MLP neurons of a small language model. Each row is named by its layer, matrix (up: input weights) and neuron, and shows model dimensions 80-207. Each number is 128 + 24 x the weight over its row's rms, rounded and kept within 0 to 255.
After each neuron's rows, "fires in" lists the words (lower case) most often at its 100 highest values on Wikipedia text that the model never trained on.

L3.up1382 [110 139 148 113 128 144 108 110 102 115  90 107 108 130 144 133 112 126 137 152  53  90 129 107 154 144 129 169  86 107 154 178 102 105  97 121 110 120  99 128 130  99 105 131 122 111 146 112 114 109 111 153 129 143 163 104  98 114 135 132 128 131  86 139 124 130 141 143 105 141  84  94 112 135 101 110 142 135 162 129 137 116 108 116 119  82 168 164 104 130  94 123 128 139 130 128 125 191 139 147 117 130 115 110 133 133 142 135 154 160  89 173 145 137 147 125 112 125 119 123 174 112 169 134 105 186 115 143]
fires in: "in", "by"

L3.up1354 [129 144 121 153 150 161 132 113 142 129 123 138  94 154 117  98 136 133 141 109 149 159 142 145 125 155 115 158 146  88 121 117 112  76 151 152 144 128 102 132 112 138 136 117  74 126 117 120 126 119 112 129  88  75 153 111 129  93 152 125  88 112  87 111 106 155 124 136 125 142  93  81 175  88 144 122 118 190 137 146 118 105 109 158 159 146 120 132 134 143 140 147 163 136  85 154 127 134 124 172 149 129 116 133 146 109 154 115 132 114 152 134 107 127 108 119 154 118 136 128 102 141 115 118 132 130 111 135]
fires in: "in", "and", "or", "well", "at"

L7.up249 [154 132 144 118 124 125 112 131 161 153 144  88 134 104 134 142 101 114 127 103 141 125 115 108 127 144 135 107  84 121 140 175 112 125 115 157 145 117  83  91  80 159 110 132 126 110 172 112 104 109 112 116  80 141 160  72 125 111 138  87 135 180 133 148 102 150 132 159 122 145 130 130  86 143 117 129 190 129 140 112 141 137 184 143 151 123 126  91 127 140 143  97 133 132 103 142 151 142 120 148 119 116 139  98 124 123 133 141 138  96 139 139 153 159  89 143 113 179 124 136 131 149 138 117 118 190 170 146]
fires in: "a", "the"

L3.up315 [ 70 131 133 147 143 159 122 123 147 127 117 121 121 135 109 112 142 133 136 141 112 174  67 144 133 101 160 136 159 136 142 114 146 129 108 104 136 153 139 113 132 122 138 125 118 127 164  97 136 173  96 132 108 124 105 134 124  91 129 134 135 105 146 136 118 124  78 130 105 120 140 140 154 115 131 141  97 151 115 140 127 131 113 163 105 127 157 132 155 121 109 150 178 102 134 128  86 124 130 113 109 120  99 112 165 175 106 116 131 128 118 157 131 168 167 122 127 138  92 125 164 107 100 153 146 147 157  98]
fires in: "of"

L3.up583 [ 92 152 124 117 157 110 129 133 134 118 143 129 121 159 153 154 127 141 118 150  64 103 166 104 175 121 111 129 156 165 142 120 116 134  88 155 120 158 184 119  85 127 169 144 153 127 147 134 106 152 152 110 128  96 169 107 103 125 142 144 106 122 137 168 117 125 106 158 106 135 148 139 141 127 137 127 166 142 122 150 124 125 170 108 104 125 139 155 134 129 140 146 167 150 159 147 130 142 125 130 109 119 115 120 148 172 149 122 121 174 103 129 100  91 118 108 166 147 106 118 122 148 156 112 131 164 148  77]
fires in: "m", "left", "held"

L6.up1424 [118 134 150 123 128 191 168 174 142 158 116 126  88  94 140 139 114 126 111 145 118 126 119 146 127 120  98 119 116 142 150 150 138 131 118 146 126 118 118 115  96 106 155 134 139 131 129 130 127  87 133 141 140  77 138  95 129  73 148 166  94 166 121 132 128 154 153 128 118  52 119  92 137 143  97 114 140 133 150 113 135 134 145 104 125 107 136 107 132 113 132  69 116 119  79 147 134 151 123 121 113 138 136 158 139 162 163 165  90  85  98 136 134 129 100 123 142 146 179 136 175 130 146  61 136 161 109 144]
fires in: "he", "his", "in", "she", "at", "from"

L7.up1251 [175 163 101 127 127 132 129 137 141 131 147 100 114  93 143 150 105 138  97 157 129 126 120 101 108 145 139 159 120 150 138 104 152  91 152 138 143 126 125 136 176 110 115  93 131 151  91 132 134 131 100  71 107 124 136 119 135 127 140 128 128 146 129 139 122 207  47 118 122 126 119  74 129 144  95 156 157 140  70 145 143 103 150 142 109 128 176  98 155 105 150 134 124 181 102 146 148 140 112  83  96 120 130 139 140 159 124 158 124 145 164 180 126 138  65 145 113 152 145 132 113 118 112 112 165 124 105 138]
fires in: "of"

L7.up349 [119 109 129 161 148 127 176 139 151 119 128 146 151 120  93 120  75 121  98 146 114  94 128 145 150  81 128 144 144 154 121 149 112 113 108 115 134 102  97 119 127 132 111 116 119 156  99 131  89 141 114 132  84 150  88  78 103 141  98 158 125 155 149 164 175 124 147 133 103 124 119 143 111 127 145 120 114 114 132 131 153  91 155 165 133 147 138  86  97 101 108 105 143 173 132 130 173 143 126 167 124 159  62  76 146 158 120 162 129 104 142 131 116 138  98 168 129 109 131 126 143 181 111 117 128 110 119 172]
fires in: "to"

L7.up1143 [127 100 148  86 133  81 170 131  95 118 148 147 107 144 112 124 114 128 102 122 115 117 149 129 114 136 121 122 171 105 146 155 133 135 105  98 154  90  83 121 162  79 121 102 143  80 181 109 101 145 126 112  98 142 105 100 122  97 150 162 159 144 160 133 108 113 140 128 107 149 100 125 155 161 119 125 127 138 160 184 119  58 148 131 134 145 136  79 116 148  67  81 149 112 138 138 141 124 118 173 128 135 145 126 164 160 135 144 119 128 110 125 102 161 150 102 149 125 101 140 165 152 123 148 127 114 147 105]
fires in: "to", "top"

L3.up751 [162 111 135 144  94 103 106 141 149 127 114 120 127 145 100 115 131 144 128 127 159  96 143 158 156 172 129 114 140 133 133 137 143 149 138  72 130 122 126 109 111 138 122 139 144 150 120 114 123  82 164  75 116 128 166 129 115 108 124  96  92 124 154 152  93 115 142 120 125 109 135 121 162  69 142 122 112 145 144 121 118 135 129 124  94 144 114 132 152 114 131 145 116  98 123 113  80 152  95 173 113 136 127 156 160 128 125  94 131 151 136 202 130 123 196 113 144 158 171  98 148 126 144 125 166 130 144 148]
fires in: "album", "book", "song", "solo", "so", "or"

L7.up89 [105 163 136 124 100 155 108 118 146 145 123 165 163 123 149 138  97 103 104 181 163 119 163 171 146 116 175 142 103 123 119 152 170 124 120 163 137 141 126 158 123 133 134 106 165 161 138 128 145 149 117 146 128  96 142  71 111 128 157 151 147 116 126 116 137 158 127 146 112  64 122  56 143 116 125 120 123 149  94 190 115 103 136 153 152 122 122 121 144 129 146 165 114 133 162 152 127 143 151 121 141 140  77 141 149 126 166 155 154 109 121 101 123 143 142 132 101 171 134 144 138 116 125 113 127 142 157 120]
fires in: "was", "became", "wrote", "started", "took", "appeared"

L7.up756 [112 129 164 103 155 130 116 144 129 125 107 139 112 108 127 177 160 147 120 137 149  99 163 123 156 101 112 156 176 162 122 158 107  81 156 159 169 125 126 181 124  94 147 114 127  96 111 126  95 130 136 125 125 116 104 122 153  95 147 102 147 175 186 130  66 168 160 123 136 113 127 105 131  87 122 134 153 139  99 124 112 130  93 133 132 103 120 134 131 110 139 135 145 142 140 152 137 131 121 150 172 115 128  96 145 126 133 128  85 147 171 121 124 147 105 161 109 161 126 133 116 131 127 119 130  95 187 142]
fires in: "the", "s", "former", "a", "own", "original"

L6.up619 [115 139 138 154 137 128 128 143 147 112 111 122 126  87 164 150  98 119 111 126 135 108 132 147 122 162 140 117 140 148 136 176 129 133  98 144  84  94 133 142 164 128 119 101 151 164 141 132 138 153 113 102  67 103 132 103 140 117 114 185 110 177 176 167 124 125 138 164 114 124  87 100 134 147 126 136 125 153 102 166 134  90 168 100 129 156 129  84 123 107  99 142 111 120 137 106 112 137 101 136 183 140 118 140 142 173 163 137 104 103 162 104 133 139  72 138  92 156 140 164 113 138 129 173 133 141 107 142]
fires in: "to", "in", "from", "until"

L3.up160 [145  91 127 128 141 158  89 166 137  90  93  56 124 138 105 125 140 122 130 124 118 150 155 178 167 119 122 124 131 143 142 123 104 134 105 161  91 201 104 131  66 138 184 126 109 132 141 104 133  72 146 123 113 107 160 100 129  90 144 132 109 127  97 104  75 169 122 131 132 120 137  98 161  73 121 167 124 151 108 155 121 126 156 152 170 126 124 107 132 181  98 172 136 101 111 131 127 117 178 181 131 138 111 128 166  93 140 133 154 130 120 128 141 149 101  91 151 150 106 129 147 122 132 113 144 104 100 102]
fires in: "and", "is", "was", "at", "an", "or"

L3.up775 [ 49 138 126 109 122 124 123  94 148 116 132 158 127 137 105 145 126 161 118 142  88 122 128 129 127 128  85 123 113 119 144 168 130 117 149 132 110 161 103 137 132 121 143 125 104 110 114 120 124 147 132 104 121 118 105 119  94 108 122 108 107 118 104 120  89 135 115 148 120 153 128 114 120 143  98 105 151 138 144 158 145 160 111 166 108 119 179 143 123 143  67 112 147  90 154 137 124 162 103 147 127 123 175 110 144 154 118 147 115 165  83 138 126 139 125 205 184 125 127 152 125 166 148 130 118 186 113 111]
fires in: "m", "ft", "mm", "kg", "cm", "km"

L6.up863 [148 100 126 138 153 144 122 146 114 101 155 119 114 117 132 128 111 133 138 159  56 109 130 146  57 147 136 137 117 123 120 122 129 121 123 139 153  84 107 132  85 123 189  85 126 136 127 131 107 139 131 120 122 134 101 116 156 104 153 121 127 175 114 131 115 171 150 139 133 143 111 114 115 134 139 111 116 159 136 145  99 119 131 151 126 169 140 134 106 125 129 139 141  94 102  87 107  80 125 174 124 124 101  87 152 108 144 158 164 124 142 105 118 141  92 105 115 141 138 128 121 156 127 107 164 134 100 140]
fires in: "by", "one", "to", "during"

L7.up619 [115 117 136 152 111 156 119 146 149 101 170 126  98 103 106 123  94 140  75 122  77 116 159 188 148  75 121 161  95 130 141 116 146 139 106 143 108  99 107 166 110 107 113 121 142 135 126 125 109 123 128  77 129 107 127  55 129 108 116 158 138 149 105 159  87 215  93 112 115 109 116  85 160 137 130 109 109 118 123 126 165 111  89  86 174 139 127 130 104 106 129 154  91 100  87 156 114 169 112 141 106  96 100 153 118 116 157 171 171 106 137 156 122 116 109 136 121 139 132 125 121 172 126 138 155 138 107  93]
fires in: "to", "before", "after"

L7.up1112 [123 108 128 130  84 163  82 109 115 129 107 141  72 155  75 138 141 134 124 128 150 109 132 123 145  98 136 120 123 133 131 140 110 138 140 131 148 111 111  92 111 131 138 143 148 112 165  88 112 156  86 139 118 142  96 133 166  97 120 148 160  91 116 138 103  99 106 146 109 134  86 150 149 117 144 137 121 143 122 164 125 159 102 167 151 123 159  93 106 121 135 125 159 162 148 129 150 117 152 124  95 160 133 139 172 138 110 184 119 140 149 177 164 135 133 115 131 142 144 149 124 127 173 171 146 141 131 137]
fires in: "of", "for"

L6.up80 [ 89 138 145 127 123 126 135 125 158  93 127 116 100 147  96 155 128  93 118 131 131 118 105 134 120 151 100 112 111 120 164 167 109 139 110 128 143 114 137 158 143 119 133  76 125 116 125 121 128 125 107 108  99 100 164 131 122 129 136 121 103 166 153 143 102 172 130 134  95 153  90  93 160 151 124 128 152 138  90 157 117 124 133 110 149 146 110 118 103 135 141 147 122 139 169 156  86 140 118 107 134 109 126 116 115 139 129 139 166 126 158 143 163 149 110 156 148 197 126 151 135 126 129  86 136 165 125 121]
fires in: "the", "in", "just", "by"

L7.up951 [169 132 120 136 108 139 162 174  98 108 140 100 115 153 120 118 155 178 109 108 138 124 177 126 121 145 131 127  74 139 167  90 133 131  91 190 101 165  94  76 175  96 100 154 146 142 157  76 131 127 131 138 136  85 145 105 143 115 132 162 111 152 141 147  90 100 135 130 112  96  91 132 125 112 143 125 140 137 119 140 115 113  95 156 129 132 153 129 126 139 139 107 127  96 110 187 146 164 132 138 149 150 149 143 121 146 133 151 154 135  96 106 149 116  90 165 137 137 133 136 111 138 134 144 124 105 128 158]
fires in: "which", "that", "candidate"

L6.up1412 [ 73 143 164 102 126 151  96 176 157 113 124 117 106 127 121 160 105 177 134 121 120 107  99 157 149 132 127 110 140 136 140 141 141  98 111 137 158  79 146 137  92 123 139 122 126  69 131 103  91 109 147 133 122 138 125 145 146 110 185 115 183 105 140 187 102 135 100 150 138 124 134 174 120 140 103 136 153 128  77 142 116 127 116  98 105 108 137 145 113  96 162 152 146 152 107  87  96 142 122 137 140 150 135 149 113 120 121 149 132 138 168 139 127 162 110 132 157 149 112 145 129 152 138 127 107 112 137 153]
fires in: "of", "the", "a"

L3.up1199 [ 79 132 131 135 164  90 146 117 112 134 130 141 119 129 107 164 118 137 149 129 161  83 128 158  88 130 131 100 118 135 129 132 117 147 130 104 116 157 163 143 130 127 115 119 132 156 116  93 127 123 133  87 121 141 154 108 158 152 140 118 122 124 165 134 117 154 155 150 113 119 129  94 133  84 129 151 144 135 152 149 139 140 141 106 120 141 166 129 149 116 175 133 155 138 151 142  98 125 115 117 119 147 140 154 131 111 165 111 135 138 118 121 162 126 110  96 116 139  88 153 109 123 161 151 143 149  89 161]
fires in: "football", "footballer", "development", "technology", "research", "election"

L6.up686 [112 144 129 108 152 127 145 143 139 127 135 110 155 156 122 177 129 153 106 122 153 139 145 130 153 106 139 176 156 108 140 146 142 157 132 104 102 146 125  98  97 138 119 129 112 138 112 150 138 155 144 119 110 101 121 154 142 120 116 134 133 161 106 162 105 150 133 121 121  81  71 112 157  84 142 128 160 113 131 131 148  96 142 128 121 125 126 123 122 182 156 123 109 139  98 131  93 170  91  98  87  80 127 144 149 106 110 149 159 114 116 116 140 130 146 165 122 161 124 134 167 121 123 137 124 123 192 127]
fires in: "it", "these", "that", "what"

L3.up350 [156 131 147 124 182 143 114 110 132 154 128  69  99 121  93 124 110 134 145 102 125 116 150 141 114 180 126 129 135 100 144 120 125 113 103 149 165 131 146 141 114  95 163 104 103 170 114 146  69 107 126 118 130 128 135 130 114 112 137 119 111 128 124 131 136 142 108 124 106 130 116 152 128  85 127 142 137 151  85 135 132 101 189 111 112 108 120 153 161  92  98 109 122 108 155 169  52 126 143 134 129  99 144  90 122 113 169 137  90 144 145 137 134 181 141  96 142 151 123 164 160 150 137 134 134 119  82 134]
fires in: "new", "north", "united", "west", "central", "western"

L7.up949 [108 133 105 112 147 135  99 126 127 129 118 128 122 145 106 115  94 110  98 131 158 138 136 194  78 129 151 139 123 137 173 126 104 130 147 161 147 156 118 127 129 161 167 120 141 127 105 112 171 104 132  98  92 162 127 139 178 137 151 120 107 117 159 151  99 181 140  76  95 145 114 127  93 127 164 139 114 140 114 149 171  81 133 114 167 135 175 118 136 118  96 146 137 132 115 145 153 126 132 152 130 132 130  86 156 122 160 164 112 116 137 143 149 163 145 113 172 113 159  90 108 159 153 132 159 116 148 150]
fires in: "and", "of", "in", "for"

L7.up336 [137 124 147  90 130 105 118  95  95 117 125  86 111  58 100 115 118 159 135 110 116 123 145 120  91 132 123 165  88  79 122 150 122 152 114 145 147 132  82 128 105 101  98 160 114 121 145 145 115 123 115 126 102 138 138  99 121  81 126 123 154 136 114 132 125 143 136 135 119  94  98  99 139 135 169 116 160 171 122 100 131 101 100 120 139  97 142 121 132 109 145 141 103 113 177 106 143 128 129 143 132 145 140 148 136 149 112 132 166 117 114 127 142 117 102  89  94 133 128 103 151 138 172 122 133 181 141 124]
fires in: "in", "a"

L3.up1012 [152  92 131 155 126 176 180 101 150 126 163 160 171  95 168 142 148 112 104 180 100 127 136 186 113 136 138 118 174 141 146 150  90 128 109 133 132  78 151 118  80 117 176  85  94 112 131 111 112 117 167 105  76 119 150 106 119  56 150 129 116 121 112 127  75 156 114 133 123 100 115  89  81 141 125 173 161 141 133 157 131 138 130 135 162 117 119 132  97 161 113 156 110 117 121 135 109 153 138 156 126 102 163 132 140 121 149  87  94 106 112 125 123 120 115 150 163 139 122 189 134 140 171 136 123 113 109 121]
fires in: "an", "any", "anomia"

L7.up360 [ 74 158 133 147 148 149 140 162 126 134 109 112 130 124 141 131 144 112  89 143 151 128 160 111  98 134 144 158 126  99 122 122 121 122  95 169 116 131 131 126 143 160 143  93 132 140 108 107 159 105  95 139  88 122 133 139 149 106 152 164 123 134 130 158 139 156 105 144 117 123 127  98 103 135 131 143 106 133 102 145 133 123 146 124 163 135 154 139 138 125 130 153 124  91 136 132 164 127 169 116 157 139 112 159 103  94 157 162 158 106 148 103 125 135 136 132  88 148 154 170 121 168 186 141 143 141  99 156]
fires in: "1", "went", "won"

L3.up1309 [117 177 129 154 164 151 131  60 135 128 153 119 114 139 151 131  87 128 106 154 155 103 144 165 145 111 139 148 127 152 135  90 113 115 151 113 130 167 133 145  59 134 139 147 157 126 110 131 129 106 118 105 122 105 141 143 131 133 165 120  84 139  90 173 152 189 150 122 119  95  97 118 120 123 128 141 113 149  95 160 130 104 121 132 207 123 125 110 104 144 135 177  81 105 108 146 108 157  96 172 109 133  99 145 134 154 184 114 166 115 138 172  84 120 137 106 106 151 124 120 129 133 133 140 148 137 103 129]
fires in: "for", "that"

L3.up1106 [108 132 141 114 127 164 108 176 129 119 115 116  88 128 137 108 134 162 116 140 104 142 156 138 139 188 136 152 124 100 134 130 159 153  98 144 168 135 125 148  78 134 118 114 165 136 125 142 140 128 115 112 124 115 115 163 134 136 142 142 128 120 134 161 116 127 136 130 117  93  84 116 146 114 132 102  84 163 181  92 145 129 120 183 150 148 142 128 182 142  90 141 132  94 144 178 138 138 103 125 164  91 169 152 146  80 151 147 201 122 144 154 118 120 151  95 125 142 154 146 149 140 127 119 112 142 151 121]
fires in: "that", "said", "standard"

L3.up373 [101 115 126 128 164 143 167  68 118  88 156 124 115 119 156 171 111 130 113 145 138  99 137 133 115 171 142 178 150 109 118 123 171 132 137 157 104 122 158 116  95 122 138 145 156 148 133 126 110 109 148 150 132 131 153 115 100 113 120  83 149 121  84 137 117 163 143 125 110 127 132  69 109 138 125 121  72 173 147 138 117 129 145 138 131 117 150 132 122 158 148  93 127 102 112 128 123 147  97 137 171 134 150 130 156 116 136 111 145 158 146 146 123 108 123 125 124 175 110 146 147 137  74 141 139 150  86 113]
fires in: "under", "up", "over", "upon", "overall"

L6.up1113 [139 123 131 117 131 136 116 146 165 137 162 119 100 101 140 156 117 133 138 120  78 153 170 145 122 127 113  88 145 137 149 133 121 100 135 128 184  87 133 139 105 132 154 142 120 119 173 108 120 124 119 111 106 151 113  83 142 115 121 134 128 153 165 139 136 152 116 135 100 124 132 132 199 118  95 135 142 146 119 137 110 130 113 125 139  93 113  96 173 129  80  70 100 114 163 179  77 140 129 124 165  92 119  89 126 200 139 182  98 136 172 149 135 147  78 151 161 125 159 151  97 134 130 105 122 160 125 116]
fires in: "of", "the", "attended", "also", "told", "be"

L7.up321 [119 106 142  96 118 178 204 141  98 100 103 160 167 137 150 162 120 108  64 151 124 113 136 167 121 110 114 188 179 118 111  99  90 145 125 133 119 145 109 153 105 104 128  95 131 108 121  93 113 105 123 118 120 108 133 113 141 103 123 137 119 145 155 114  97 165 151 118 116 143  76 130 130  97 135 143 108 164 125 155 107 117 105 161 144 147 134  87 118  93 107 146  93 103 122 133 154 152 102 134 147 109 141 125 134 115 147 125 149 126 136 125 150 122 127 153 149 143 149 181 131 168 174 117  98  68 162 129]
fires in: "an", "any", "for", "anything", "anomia"

L3.up1094 [100 114 137 151 141 108  92 165 131  80 142 127 107 114 133 179  88 132 151 181 165  88 154 132 158 104 157 171 116 120 127 100 138 124 110 122 123  86 130 137 118 100 155 110 144 130 109 126 156 102 115  80 107 137 184  96 130 113 138 154 121 129 131 129 119 166 108 138 116  70  92 101 139 120 137 110 120 153 159 171 140 125 124 131 185 118 121 119 106 123  58 180 107  76 157 157 132 139  92 199 108 135 131 134 127 140 177 155 176 126  98 142 121 102 134 149 164 127 129 134 167 186 135 153 129 106 100  81]
fires in: "to", "after", "top"

L6.up104 [131 205 108 130 157 140 153 122 124 134  98 122 167 120 144 135 131 141 126 144 131  89 152 162 130  87 133 153 166 105 151  92  99 110 102 165 129 139 128 134 107 126 138 113 138 155 120  89 152  97 107 103 101 115 137 100 118 131 131 118 139 141 137 105 138 153 165 197 108 104 100 165 115 132 137 110 136 131  83 122 174 139 150 156 177 121 154  95 154 136 153 112 128 102 107 144 110 107 115 139 126 128 135 137 103  84 184 170 128 144 122 119 138 133  45 124 118 109 145 183 116 153 138 135 106 141 111 146]
fires in: "the", "they", "there", "1", "6", "then"

L6.up604 [136 137 108 110 113 152 141 181  86  88 125 112  90 135 100 129 123 132 136 158 112 142 133 114 131 107 100 136 123 126 131  99 117 149 116 109 113 147 141 119 164 137 141 107 114  97 159  89 111  76 138 127  92 147 117 133 127 115 130 133 149  85 158 111  85 132 129  98  98 117 140 107 161 126 148 174  98 150 131 198 142 162  84 153 178 158 136 111 121 118 135 143  98 115 114 162 113 113  99 133 119 131 145 116 174 114 158 146 134 161 118 163 159 156  88 150  76 130 170 132 113 147 111 132 123 157  90 195]
fires in: "of", "continued", "finished", "extended"

L3.up176 [128 134 122 140 140 122 135 152 155 124 138 106 206 136 145  98  89 136 133 155 109 128 141 192 113 100 145 118  95 138 133 114 128 142  82 142 109 100 127 138 101 126 163 114 114 152 114 123 142 150 131 159 112 121 100 144 147 106 134 107 127  83 133 113 108 143 150 127 114 116 105 130 129 113 131 151 137 144 131 129 169 130 154 110 198 176 123 102 142 147  92 152 125  84 125 103 114 110  93 175 119 137 104 105 144  85 181 133 180  90 101 154 124 143 156 115 157 132 125 118 135 126 125 136 142 126 148 155]
fires in: "was", "is"

L7.up872 [ 68 115 155 132 113 128 161 128 112 102  83  92  81 103 131 119 136 170 104 157 119  91 154 114 160 150 127 159 120 160 123 100 145 106 102 127 121 152 163 140 108  91 118 175 136 134 172 131  90 140  90 152 161 124 138 131 123 146  79 122 115 155 163 172 123 148 149 148  96 130  98 111 127 125 157 147 143 136 123 110 118 105 114 155 124 108 137 117 158 126 171  86 136 118 135 160  85 137 124 122 180 131 101  72 160 145 149  83  95 117 152 112 101 130  89 147  86 146  82 121 148 107 180 146 145 123 138 133]
fires in: "of", "manager", "market", "management", "philosophy", "presidential"

L6.up1053 [168  99 151 148 136 169 162 126 119 122 112  94 158 111 129 160 170 155  99 167  73 154 140 171 102  96 140 113 170 143 125 140 110 118 107 107 185 153 125 131  96  89 164 103  82 145 112  84  90 119 133 116 119 131  97 130 147  85 195 113 122  87 150 139 110 158 121 126 113 120 113 163 108 114 119 164 164  97 138 118 129 148 147 150 110 126 111  97 105 144 129 110 106 138 124 144  99 106 140 178 108 147 138  73 124 132 176  92  87 133 130 154 107 112 106 109 137 158 122 129 143 138 141 160 141 164  79 127]
fires in: "an", "any", "animator", "anomia", "anything"

L7.up401 [132 125 141 162 137 160  94 145 136 114 121  91 136 137 138 145 113  86  96 159 134 125 161 133  73 151 144 160 170 131 137  65 126 103 133 174 123 108 124 100 105 109 166 144 133 120 171 142 140 102 134 121 100 172 129 117 123 114 152 134 133 174 103 149  97 174 134 121 127 118 107 138 128 122 122 110 108 156 144 135  96  85 139 105 144 169 116 130 122 109 178 141 151  76 105 106  76 111 145 129 115 125  95 130 121 155 121 181 168 104 135 146 147 148  89 106 143 128  92 116 132 134 157 152 183 131 123 160]
fires in: "in", "he", "one"

L7.up315 [111 160 151 124 149 138 105 117 157  75 134 106 107  87 127 106 131 132 134 131 139  95 144 170 133 103 140 118 137 143 118 145 133 108 124  95 114 102 172 112 155 105 129 129 165 143 131 147  99 142  56 120 133 119 116 126 138 133  86 119 145 104 125 114 146 142 127 104  99 121  85  83  91 145 130 156 136 151  95 168 117 153 104 106 158 113 153  93 169 105 101 140 114 134 162 146 160  85 118 150 146 160  97 120 183 102 116 130 118 116 185 183 131 145 128  65  79 147 159 115  96 140 138 149 118 145 123 113]
fires in: "for", "on", "forces", "began"

L6.up1108 [118 130 115 101  95 149  93 128 120  90 137 112  97 105  85 134 176 137 133 121 122 100 175 160 117  79 162 160 158 143 119 114 173 127 112 129 122 114 110 136  92 100 132 174 136 116 119 135 112 182  90 145 135 135 134 107 108  72 128 161 145 104 129 172 138 160  78 117 114  67 133 133 138 171 127 166 127 161 125 118 126 125 122 160 137 125 184 125 179 126 124 114 129 141 126 168 133 102  91 143  94 133  56 128 161 113 108 138  63 110 118 116 136 170 145 142 119 197 119  97 124  92 100 144 122 170 139 120]
fires in: "of", "as", "into", "for", "at", "won"

L3.up1446 [168 108 128 161 155 151 143 147 113 125 131  61 111 126 142 167 127 138 124 108 110 126 161 151 178 167 170 152 132  63 129 119 104 143 160 112 146 114 130 112 130 111 185 120 163 144 160 131  85 135 136 122 133 103 118  77 109  95 139 122 102 135 118 173 126 123  71 137 123 142 148 121 112  79 134 129 120 149 101 137 113  90 149 117 136 114 127  82 140 117  98 167 140 115 102 185 106 177 146 177 117 159 126 148 156 117 137 109 145 131 150 121 135 116  94 102 101 120 165 126 159 108 114 149 136  96  86 160]
fires in: "and", "with", "in", "within"

L7.up1186 [112 127 161 136  93 148 136 120 110 120 103 147 129 127 127 146 141 108 118 117 129 146 134 126 114 141 138 132 149 150 136 103 119  88 129 118 126 126 144 163 115 161 125 163 117 108 127  80 136 120 181 101  90 117 155 112 186  84 124 122 126 136 155 127 123 150 124 143 110 125 117 137  94 139 127 203 123 154 118 146 128 129 149  94 143 144 134 124 122 161 122 161 139 132 167 137 129 152 106  91 178 138 138 128 184 149 200 103  61 130 127 103 140 188 130 134 139 148 112 131 165 151 172 135 159 153 139 115]
fires in: "an", "animator", "any", "anomia"

L6.up849 [125 150 141  76 144 108 131 133 144 143 130 112 126 126 112 175 139 122 145 158 121 120 184 167 140  97 108 111 159 148 122 111 121 107 130 157 129 124  98 133 155  43 134 131 109 145 136 117 110 160 133 134 105 145 122  91  95 117 147 167 145 125 114 109 124 154 147 206 117  87 140 123 165 105 134 156 105 170 122 134 167 130 128  94 151 141 127 108  83 147 120 124  89 145  96 127  89  92 122 129 107 146  91 133 152 124 139 162 100  94 159 105 168 150  93 157 123 158 144 173 148 110 110 127 152 187 120 150]
fires in: "with", "to", "at", "elected", "as", "from"

L7.up494 [167 143 124 104 115 102  90 143 135 123 126 111 101 125 104 128 129 157 154 135 147 125 129 132 108 103 141 139 126  92 113 114  89 147  96 125 124 133 154 140  82 129 154 143 131 127 160 152 160 142 112 117 103 144 157 114 131  97  84 173 113 148 155 185 110 156 163 134 110 125 124 125 135 141 132 158 131 124 144 184 150 107 141 189 120 120 152 146 106 129 102 121 148 141 115 124 131 101 131  94 123 132  75 142 194 139 138 112 117 126 110 132 147 145 122 142 107 145 145 111 115 133 141 174 138 140 140 163]
fires in: "in", "for", "best"

L7.up799 [163 135 150 110 136 113  90  98 182 140 131 156 151  91 139 110 119 177 142 120 156 124 131 161 105  97 101 118 116 146 131 164  95 139 102 157 108 141 119 128 116 125 150 136 159 127 132 113 108 137 153  66  84 148 145 133 162 118 169 135 115 137 159 127 110 150 136 141 120  87 149 109 121 113 140 134 139 134 144 165 131 107 178 120 140 107 177 112  87 139 110 139 196 121 104 121 151 122 188 144 154 135 112  90 139 164 103 145 129 119 166 161 117 141  94  93 126 146 130 144  91 137 122 129 174 133 139 134]
fires in: "a"